Weights of a small transformer language model.
Size: width 320, MLP 1280 GELU, vocabulary 4096.
Architecture: LayerNorm before each block, rotary positions, biases, untied embeddings, attention and MLP in parallel, capped logits.
Training: 590M tokens, 9002 steps.
MLP neurons of a small language model. Each row is named by its layer, matrix (up: input weights) and neuron, and shows model dimensions 208-303. Each number is 128 + 24 x the weight over its row's rms, rounded and kept within 0 to 255. Numbers have three digits each.
Before each neuron's rows, "fires after" lists the tokens most often just before its 100 highest values on Wikipedia text that the model never trained on. A number after a token or word is its count.

fires after: " F" 18, " D" 11, "B" 7, "b" 6, "D" 6, " v" 6
L4.up140:125120154094158176147107154127127142130108085158124161098106113157137062136162130109095114095098141151090171128114102111146129086095123086146121137153148125124100141107175117158121156122119135103104132105125123141153140116131134102096112117116094133152093122106151071109133130158140114163

fires after: " K" 19, " G" 13, " Sch" 7, " The" 5, "K" 5, " A" 4
L4.up339:127096092110107121144138144100105110103108087156115128132131134141142099113102111125134163142175114157124147190122146173155085129134099095106107141143132129142143095121079149136059124145100092149136138127154196159083157156100164094111165176125120137148120121105138105150149128159130160106

fires after: " Sh" 29, " Sch" 13, "sh" 11, " h" 6, "h" 6, " K" 5
L4.up975:098153103108125083147110131127200112165110098080121161104131158110114092159104125113143098124146103126114132123129145147113097122129102127143161150084105129141143133136149137135129129124111112115136140128115124098143139091089153111105119163154121083105126116158090132126173138111138092130

fires after: " F" 20, " P" 10, " Ad" 10, " W" 8, " D" 6
L4.up616:143161123125144143128130137117147119100124118152123129173132135143118091062071145149154112105116096136122170139094147117142165079095146144167118123118164144164106124163111105101132150137116143155105123118112172116095117139105136142086128110100085143158133127111105123132169128145102169117

fires after: " N" 20, " Y" 11, "−" 8, " D" 7, " un" 6
L4.up494:111108105118140129108118104131115128117145138144141134143134105143139189150121112154174098146104094121114107116129090097124120105143114088135144122106091169121083120110163172115138155147083088116107109166174098116149144152081130122160089149149142129134126135065125157087107125168132091119

fires after: " N" 18, " D" 11, "N" 8, " V" 7, " d" 6
L4.up11:111124115128141106079110152069115123149131147135085109119108094117140098133099088146165125162111111118161108182157142108088109144119140101122124128152123103136126136127128107132093183071109118135128140140125124158127162156161109128123110138137142099116157134085137135128138113163128086161

fires after: " S" 31, " s" 7, "S" 5, " t" 4, "os" 4, " " 4
L4.up41:112155125139088074131148122124134151105089134130081104162139144149107159099122112083148162150129126112106138112131178151140103164145118120156136149105106142145127085158170103068121127146108125124118136158079102148103165125123121176178161120100076130136131165151128138122112123130102136115

fires after: " Ad" 18, " G" 15, " F" 8, "h" 8, " f" 7
L4.up225:086121104072140174089132103116142171099119131133160146119134115107157147148104117105130138133110138118133159112113152104080107131139133155130162142102144119151116198127122122146108193109123121111135109113171130064104148108131132111103151076103093167135149142121147098086138113117133115116

fires after: " w" 15, " Y" 13, " W" 10, " t" 9, " S" 5
L4.up104:149132116132163106141060135156143101139080101104082094165113125140088101191120108135141138153135157120150161144111175115171173170155144091125166124157067178094127161157117116112167142151161144143164095139131119137103107118134158112166127128143118145128160111111106162152154146126121132103

fires after: " " 27, " un" 10, " c" 7, " \"" 6, " s" 6
L4.up786:120111127085092105104149148123119179158127116117142118105144126112113156079126098128103083130096140146159158128104116128149159128139110147156102159135124154110147129142128138061105100123146162126124117166101148124072074119161138093135062124146112127114120128146132155126150146117155118150

fires after: " K" 22, "K" 9, "-S" 7, "0" 6, " Sch" 5, " k" 5
L4.up446:138118118133121128108103112149154131123102149147145140116182215145087122125152118183174117114140168123155149090098088106124110162115109096117168079109103115104140153115093116145119122145138136159138125165106180162122164061125132102147103121164144145140097137103149162122177135091093110096

fires after: " D" 26, " d" 9, "T" 8, " Que" 7, " T" 7, " St" 6
L4.up808:111116119104152141122132117082167094186147102123146098137105158129129133143127153095112113134108114118134123115175142135176172111115113143137132117104143160127123110103114127124109114156119118105146125126116130132130080134081107137106126133145174129122186136140133124112157143149181099140

fires after: " m" 44, " M" 9
L4.up532:102122115102140163150144097144118194136072073158122153111138179127164095109103088112139126098138109140149120117127103094118149152070142156091102113131146136136098135095139096099114165134124150113154106142109130127136133137155130110101098144162148165101175110120147148147199128110143111182

fires after: " m" 19, "j" 15, "g" 6, " h" 6, " M" 5, " d" 5
L4.up452:173160116113132088145129133147159098148151151105158093111135144115124114169168117143133095108114091148133154124117126111130129090113146119115146105128112101142141144119153129141127105146090114105086164148144151163165103144162154132152086134140145136156143102113154128183078153126156164148

fires after: " R" 20, " r" 10, " dist" 7, " ra" 6, "R" 6, " d" 5
L4.up1192:119089128090141138062146095086131150126155102130128158079122113145069129106129113122146136148118119076117126137155140115112140116113138151115144137141111121127105133139107120109120228101118123119127165168116141145145160140111135148103075119115143149117178120096111146111143120126114164120

fires after: "ra" 15, " D" 12, " d" 9, " r" 9, " Mar" 6, "j" 6
L4.up35:147088169103118150134148130138120147131105122155168113125142133142081167185120193136105116125119100162130136116141106127111167158082103131119127148106161121183096134107100087132127108097091121093107102168137116101162124141139144162078107099089120100105134159180166142140091097081108125130

fires after: " m" 18, " ex" 7, "201" 7, " No" 7, " R" 6, "–" 5
L4.up651:132131185080118135097136144168099131106147121121156061098120146111156166087123128139185109108101087137141179116099158104115161143136139130128138142121110122136100102146077134163148129148105157114157117099109124170125153110111078137164120131117099124144147135141122165099112146124130137163

fires after: " M" 17, " c" 14, " m" 10, " wh" 8, " n" 8
L4.up1210:127097126103112089147123101142138163160137118101100128144147137136155147095120131156117134106062154134111144097143105155125101171109084127152120120103120095167118164115122131129111153168123148120092132120111149158135171154096160125155115099134106138145104128165139152096106141153148134151

fires after: " Y" 34, " K" 16, " G" 10, " T" 6
L4.up468:076148116103136126113083163165092151146074143119150130134161128154144130164141183121165112155142120127129153140120131136147128159128153078161100185096140160131177151138125111097128126156135102125142144122124127128100114146157124098138143117092094144153116140116124149116155122156151112125

fires after: " G" 23, " L" 11, "l" 9, "ol" 6, " Ag" 5
L4.up1275:137080100105134132142147147110053080128173131129133103132125127112094126127121103142100119146112140136157143129119107127148121122120110114064123146184162121116148133071151117129142141084098100099116121103148165108159129124128132111143150125138156134129136151145146139101115119091126154139

fires after: " P" 32, " K" 13, " p" 11, " Sch" 5, "am" 4
L4.up946:101081098142160120138110119160116109175109123126132121130124124147103117154129112149090190145114124143110092087093113121128103112132150111138104116083136095127148126142142144124142140098157138152126151095102138144138153119116128143142167107089171128169150130112123081151141126123150123067